Weights of a small GPT-style language model, trained from scratch on English Wikipedia.
Size: width 192, vocabulary 8192, 9.06M parameters.
MLP neurons of a small language model. Each row is named by its layer, matrix (gate and up: input weights; down: output weights) and neuron, and shows model dimensions 48-143. Each number is 128 + 24 x the weight over its row's rms, rounded and kept within 0 to 255. Numbers have three digits each. A neuron's up and down rows have the sign that makes its largest values positive.
After each neuron's rows, "raises" lists the tokens whose logits its output raises most directly, leaving later layers aside.

L11.gate149:069128129155092117110138137153163093116170089116112142131118123113162112124122106102148200122106118156107139135158129154150157111090149143163101138113158143136104114164147143107087118175143112171123117137145130119100142158155135085096137156117106121090099181053125094105120143153068120126
L11.up149:095079133164114129139105151133143123121142082103098148116135124123142071162110107099114162169108080145137134151137168123091130149095109145149087110130090127161078111204166142093125134143137163164127104099121140119096115175175078139150119136128127136123069160085132100132118145153093122095
L11.down149:121124103144136094107095130166106137124138166133125120190102147126128151150106138118128132093133095120092115141111163172175141128103106143141113144123096146160120164148130181084132111139109138179129157182136115087086149122119112102152118143089157140129125171137118140157105143173096122110
raises: "2", "1", "4", "7", "5"

L13.gate14:112129176103135095109169133193135139149133146173104085145109153118145098124127096140137152117110138158117161118140139141107144080141151169179144117115127123130117126130108133144136136127134143176121130130136155096133112120130136153169149126100123185134150141193129112143166146112130098108
L13.up14:138124110144105126153166141149111123122118113138106178171111095141151117098105117145108118121146135133096101143147099140129127145155149137130127139122158116113148106079140139117149108087132153139142124160102149135180165128149149106104119112105164136110153143115154093159169098121101122125
L13.down14:121121100160168141101122138177135114083145096129150106148066119117125134097087133123166102146141140148111120138111165131155104119167118118103097171119113123127088137151148134057112139152143128145175152131105123155132142147099129076121148168059129141123129148110145082131105118139133150120
raises: "3", "6", "1", "2", "4"

L8.gate349:131079149100138132157108140083118089144145125148148147102124154109117149130127169154166125107142161171128117106105102107099108098119125136149155153108148146155155134111134089106114143122137099144119118101138098104084129117180126111103167144173158095087168120119141105121125155125170183137
L8.up349:176122107126173109153099150114115107112121107084098108103135176126111136111146113105149100150131124116164107128169145122133121120085115200162147151117122106082144122110130144147145123150131097104100124118167145099146126140155118097142179112145137133143113072125174136132100108123123156121
L8.down349:112110115131120160152091110122125156145142171165105093136137127119128117125151141091118146131137141117109143150113088109134128160182139111120122145115117116109166099148112132122112118096121114132147123127189163077150124155099153106135111103123128165070133127129075104144126175136084116155
raises: "road", "dam", "ering", "ele", "ents"

L12.gate103:163153156134135141117132128147137140106123141112163155146160119148138121148126154136124103164149147136159104154143142134143099110108106162104103135120097142116122131164118166129133116116117134123160150120137133112144108134114078113094106131155112138177147144178146069135088125107138146121
L12.up103:139133138110135123127130154137129099113125115120138135156125188152152132084120141103119094176161161185116120146159116121118115112131114118109124107085106129146105108169159115129142173124106105092148111130114170144144101135088063088140156119113110124117135122159122099170100142117137119143
L12.down103:106130147126161125092132127149112101130131172155111131152107147173147138098096127133111122137132167131109123143132123117152105105118135141137111157165116117168104112185154193159134170126152149155115120146120154158111116141104170126131146124105149121126142130164132098174185134170114183086
raises: "|", "Professional", "Track", "History", "Gr"

L13.gate191:128148154089156144126159114137161125126132172123110155185111133144125161175132106150109100181128129134155159100132084130117124140113158115143096133133141083117132100161137109124178113165147130121122135107112104132089130117144099130097066151062123183143144102154124176129119128111155115158
L13.up191:148155113072101173117141155112125149140127148159096156113136138120139149117142128160127105163128150081103175119089183125109124119100144157098078157184099119110087114139128121124151124140150107128138133101138145093149117169128122147130130183142109145073150125097128123107128093106125098141
L13.down191:122131085136174117140078167111157118126155143118120187124114186125083083145171101115148155103127165123138147123102124138112132167112111123138140149140140165104125079151151134137107120121135117180134117141137122154125152131121147081158107122097100146103126128146151129126120093158144125109
raises: "ably", "able", "amed", "ured", "alled"

L2.gate252:147096075134137108121128082083142142152169153148106088080108116084152132134138161154106177122120149140177114166105111082112124153178119099152142133125123145127147136140164143129126098116134142114100085133116109111078156134141105150099109154118075141100141150096146106173159130148175128119
L2.up252:130131119113128106121116133132131109096196101120116109133098117123139119123156154135151097130122132153124094147159150128169082151128133141106148138134153147138144138122140099188121150151130070141144145101137074053086169126117150115159122127109080078127096149154127131156098143115158073109
L2.down252:115123146117123136124119105111130153143099158162106150094128154097159117121149117110155094130112111147134091122120151094106166081133062106191143092108135150128122136157080137123156113120125110129140137112126090125135132155119143175085112106107173123107136115151117110140098109115087171102
raises: "ly", "ness", "board", "airs", "ity"

L6.gate207:111104116141112165101094133155090132123093076124122140126107136122119107107130126130164201083169144082094134131130184104150123121166127174167116123140115143182125136120122136140109116167134094143136137105113088150129142166133121131143121102092166153130135116145125082122143150136131141106
L6.up207:135127078134164137125142102153110139115093086101158166130167161132098088144151135114145176110145148152140133097097108109186157120138141150074131134079107119134181141100151098097105153136093119175137141141179130123167098158138100132114162131129144143114141124141100159116130076106168136126
L6.down207:117093109151119079123127163182149138166153094123117141104145115119131131144106103134194146123116106150120109120114160176130151118139110139125149114101154104157092136093121133107136141123136107168108110142079184132129154121123096117171153131070131119170130112135106151111113113133124148121
raises: "0", "9", "5", "8", "6"

L8.gate110:147117132107132132099175115139077143178158143091118169119099091187149124148119160109119121149130119086124106116153139113141113149137107145092118104097125157103126098182075120129125125139137109134154139108152121119117093160117120126157113217136121132118156108118099122122102115144142138110
L8.up110:105100118128132147122118140120138129151142109101139174105074134097139163125127139128134117133120122100126130147162103107129107156173099121084096133163134146091175144174091105143132140126134134141142145109123096095168135129127175149142104174140132119128156146169121109096130113173131148140
L8.down110:126112122120122140127177151123097125162137158126107176151098082147145093114124160099127134166149128089103097142144125108130127127150097163116095070130093136085125117156074116103135140154114146105148149089133118111136131135141120146125140153137136123116143111081136106115094133148121153108
raises: "hat", "iy", "iz", "ath", "kh"

L8.gate211:133097146101170116135147142149113139154126152143136144117139096156116085110153136122118145164142153137123107104130167111113154128121119156168144117120138127128107083150127154132145121106134083160129128118178065098107124107143116175097112133114097129192153131149134119100111109104128111109
L8.up211:138094123109132129121160140142087090219112102180099116123098128154096093124149136101095145129135104136111109151139186146161120123103126131106117144173123141127126102144120124142149127121143105137109161111151142158115102127135120108119124131168107130154154088156141123100114124180125133099
L8.down211:119074134109122096097144160149133112137125151110131117112166081150148144135157145115142127119118124114135098140109108136142131153121140117086137137141133102146104097156126157125094151112109127100109173136130141120100150163154129090113064128134108135160106111155124156150133128083139146093
raises: " whether", "able", "ably", "iences", " what"

L11.gate115:093166105141146168133095077111098141167162157119147145136144071138142130137165111125141144142139097115094146133130150108114111168180136130128118105121087147143119071111101134153088128145148142157143092140120110167135116141066137162090102111154115112117128147095114140129140096163085097112
L11.up115:113136114143144156150144120122144158119095133137127135124124135097108105114145141157136130129121154159114103128135130118112125169111138109093097095077116121113132102164114141137101184168111143187163099142136091160130065144091157181148105147141139111123093106132120142147099118131135131121
L11.down115:186134100098153125146116104153100162149149153140146153120156082138123114138134115102140143123108132123072152109168155112136124093137161162102123148137143152161134101107092136167142131136127151110116123121146141102134095165124110104135135141151125120129107118156147133148096126112124127107
raises: "les", "le", "ling", "lev", "xt"

L11.gate354:091110124129134143121118120105112134125122139130166135124146078129084154127167184137119065159140104151123139163132148165094102161123134134169114122121113087134148076153150106116131101120147110100133135107142124145123098090105156162113157115153123161096142143140105126150103151118113099126
L11.up354:140137137136135148175143135108115152117138148121155145115139103167151070139160140138150081138105142159118152085121130159127139075103154151143153121148121090138169115105098104113125109129158110118126154139110104157127139113108117146120193111137144150101104082125119154081131135129125092132
L11.down354:143102083166161179171154135150098097120147088119158116166180103052116078061149147080090141098111105133130117106162151112146094097153147128145115140133147160122123132133100143152156143144140121144152162171125117081155109133080109123117149090136084134088120122170133149126105117139128107134
raises: "ular", "ling", "gor", "friend", "le"

L11.gate256:109118149136155131142152166111135122159098110130127120150140152112129143161211119098122162142132133161124150156146135086105089141121110079128131138139126141115096114124170163121103113112139116126114146090108132119194130064138161146120126138145112142108100137190108160136129122146139101101
L11.up256:107089107125182151140115194079145107140117088118149086168130135129108123166183120131116121084133134140110132145180108121109131157102162137186127136120106114097086149143132138134131127138132083115082112104107106156167130139121149121134144179140122134145128085171112146138125157116155111122
L11.down256:118147137134176136132088141134113112101092096141146112131163142176101121114135140116153088161130124137115050142147134141101131098123100136177109167147127139138106089164188096149121127118126119101141142089133129112153130114107126118122085169137099159122105113125130168076135165152122134131
raises: "ate", "acy", "ately", "ne", "we"

L6.gate373:135119089120113095068117147094127183159101116157098131090128094125151116088143127157179137100091142119137120141127126118122090137130107155159170136124112149087142134147109146127134095115150148152106122120133099126130128092139144101099124146143122099118165085172155125110153137139120120132
L6.up373:119139069088130130102119097129149172133079102176137124108131148111111117092117119146170099108136164119140141148105089104117105136092101146158147146116151125136117119124154118117076115109091122142138120157131071109136103131102144145123102110134133133148135080170093134093120107117125123113
L6.down373:153139108073133133132142132122121136151107122158095154092144107062160129123150101082095104152136114105121099114121123122114182117138122143179118113118148133124151116131095138154158138117143131097100152132155122195118107151133122096096151128180127093107140111131083127130156124144149146154
raises: "ly", "ness", "ity", " enough", "ied"

L11.gate292:121154155121138114133129094115181165171095153129140126139142148133119123130118167141118130106132078132124165102131134124133097104133140156107101090152125140095085128110107131132117165143089116171124128147128098169101111150076125140132148139111131157120145123146182144117135123122117096152
L11.up292:102193101141123148123104100079154126136155091176097141139099116127122093141099147148136109132143120151099138149149149097091085127161115119096110115145143146074142169160103178184122116132142129122125108149145117165127127127149145136148144129112123154161139091122134142148097161194102109084
L11.down292:138151119149154135094148088145114120125102123128105133133101171113089155103146149142150122099110123151086126148139163151129126158141156136113084091094103086095103134102132111126177130128139125141115113144085118135096076154084089098129121110154122101145108112102136118116137102082115123110
raises: "les", "oss", "res", "aint", "le"

L12.gate36:076151155168176139102156125139157136128080136134096094146098100152144131141098139104179155099062128146102136155098140139117126119144135180126088151151109140160161122158102153155151104104122168181122161099124132107097143121156101152099114107097140121119131141108121143154178148135143089110
L12.up36:106161156145129131111141131104123127123107124114096097143141124084137149140109108110132145120125121113124150123131162165113107095118146139127059149104127107120138156146101158169130146087117156147130103118150172150115165062118145126076115145080123111103087134112148128127127133113141153101
L12.down36:145158111097134122064128159139165134101153084124117107115126159124154129141085135094156150111135131122100174150127149150137161115101131091130176150125134122142113119125120181112130149131154119148136138163118106125075097131122128096101117168085127148125122166127129110150113102141140131188
raises: "6", "7", "8", "1", "3"

L13.gate42:124116155158163117156123174102148129155100112140138133100109138115126126108119111122165134111147162110120163109096083109137120079125125165108108130097153138178113102094109117099157139072164133148097124115104159122181170147126138121137151117128124125097121122172082131103141128108120126119
L13.up42:127164163189129172121168127121137129123169158115159115121125116154148099086121140158157155091120131104119166159093135110093111143149102161166129098114122104119093065141107170095151083078144136117123138145139160133124121127155099159120152146112154122125088169130115085090157101107149136147
L13.down42:094112127108134148112129128112121110131127202145113107102158135108135099133101081109165143120125105134102131101152166187097099134094127116095134181134169153098104157149154170125120143141141129165156168168116138143137115151100162163128108146139154112175134176087117104147122133112134129159
raises: "7", "5", "6", "8", "2"

L11.gate30:120131124129164173155120186121143178115112121131121199149117157131159124141109172128157118157130133105100163114127142116115109161122136104119164151113086127120126139154097115096099119114137131108125093120134130125125111123120127119149107128120122130160142164117133148074132126142105161122
L11.up30:129077145104150139138121132105148160091156133104159106122139148155141142181130199138144116152146135118086194128122127105154139123114130114040125126125101131124116149138086091104159130106110104126142156131124101125126132109082119111116108138142133130144143169146140140121128103077098110143
L11.down30:143090125084168128147127129130154153113125110132102129072127169130179127137114176101126144121139105151092177138131158119151155114131156144087142128115106115091141154177115106158131085094098139106125117150142126099144139106097117135125116123139132144127147172159185134144143141131103155109
raises: "or", "bon", "b", "oration", "bs"

L12.gate145:119147108160145104074125128150125119139133138154147111141137146115153156160141131120129174156103117117120142110121157101111116173124118108163159088111108162090148127148127157130112096098138109145119122147126165143168119137123126139136118097157095124117155137141088094176152117097096118106
L12.up145:125073114098123129142118159138112086119113141181105154171121086135117103111177126119127184155147109144112137112126143135150131122102132130141105128096094142149151153128123138165135115096141124131129115140155112133134096156141157138086106095185107070151161106131125125087128133122101095150
L12.down145:119086161125150116080139142159130140108102147174153139123115171109161130125131111096146141129153141139088115131113190123117111165122129138120121113159107130131120106073099127145076149166125122128086075133140097126106136136149122133154131142134069119138149090143125133104158100153142120130
raises: "ly", " that", " evidence", "ity", "over"

L7.gate253:080113112112122142113110095127173091135194139141118106095098134089125153099159174140135152121129137158124155135085109095115140135180112169105125117140122090126132124105096137121115130085094098144128108126100153127104123122058128154152119112158165105129163135145126087121125137133110123114
L7.up253:137141095137154135144128159132115125111085164113155103141159165110183115140143132091154120136098143144104053125115142088119099121147088096152132162114140102086088123102127095132104129096150124126130099119129139152121087118118142145135139093183129162155163087184163139131119176181109101120
L7.down253:119093114138117123117108117114123149168121115117146151095147140113130091130144163078133088099128115109100109145104172133115147115074109123144120123164111128113151086111114109157112131132133124119114166128088076079141108175163128146054147157136129112091148137176105112104108139126100129103
raises: "ly", "ts", " Succeeded", "ness", "ted"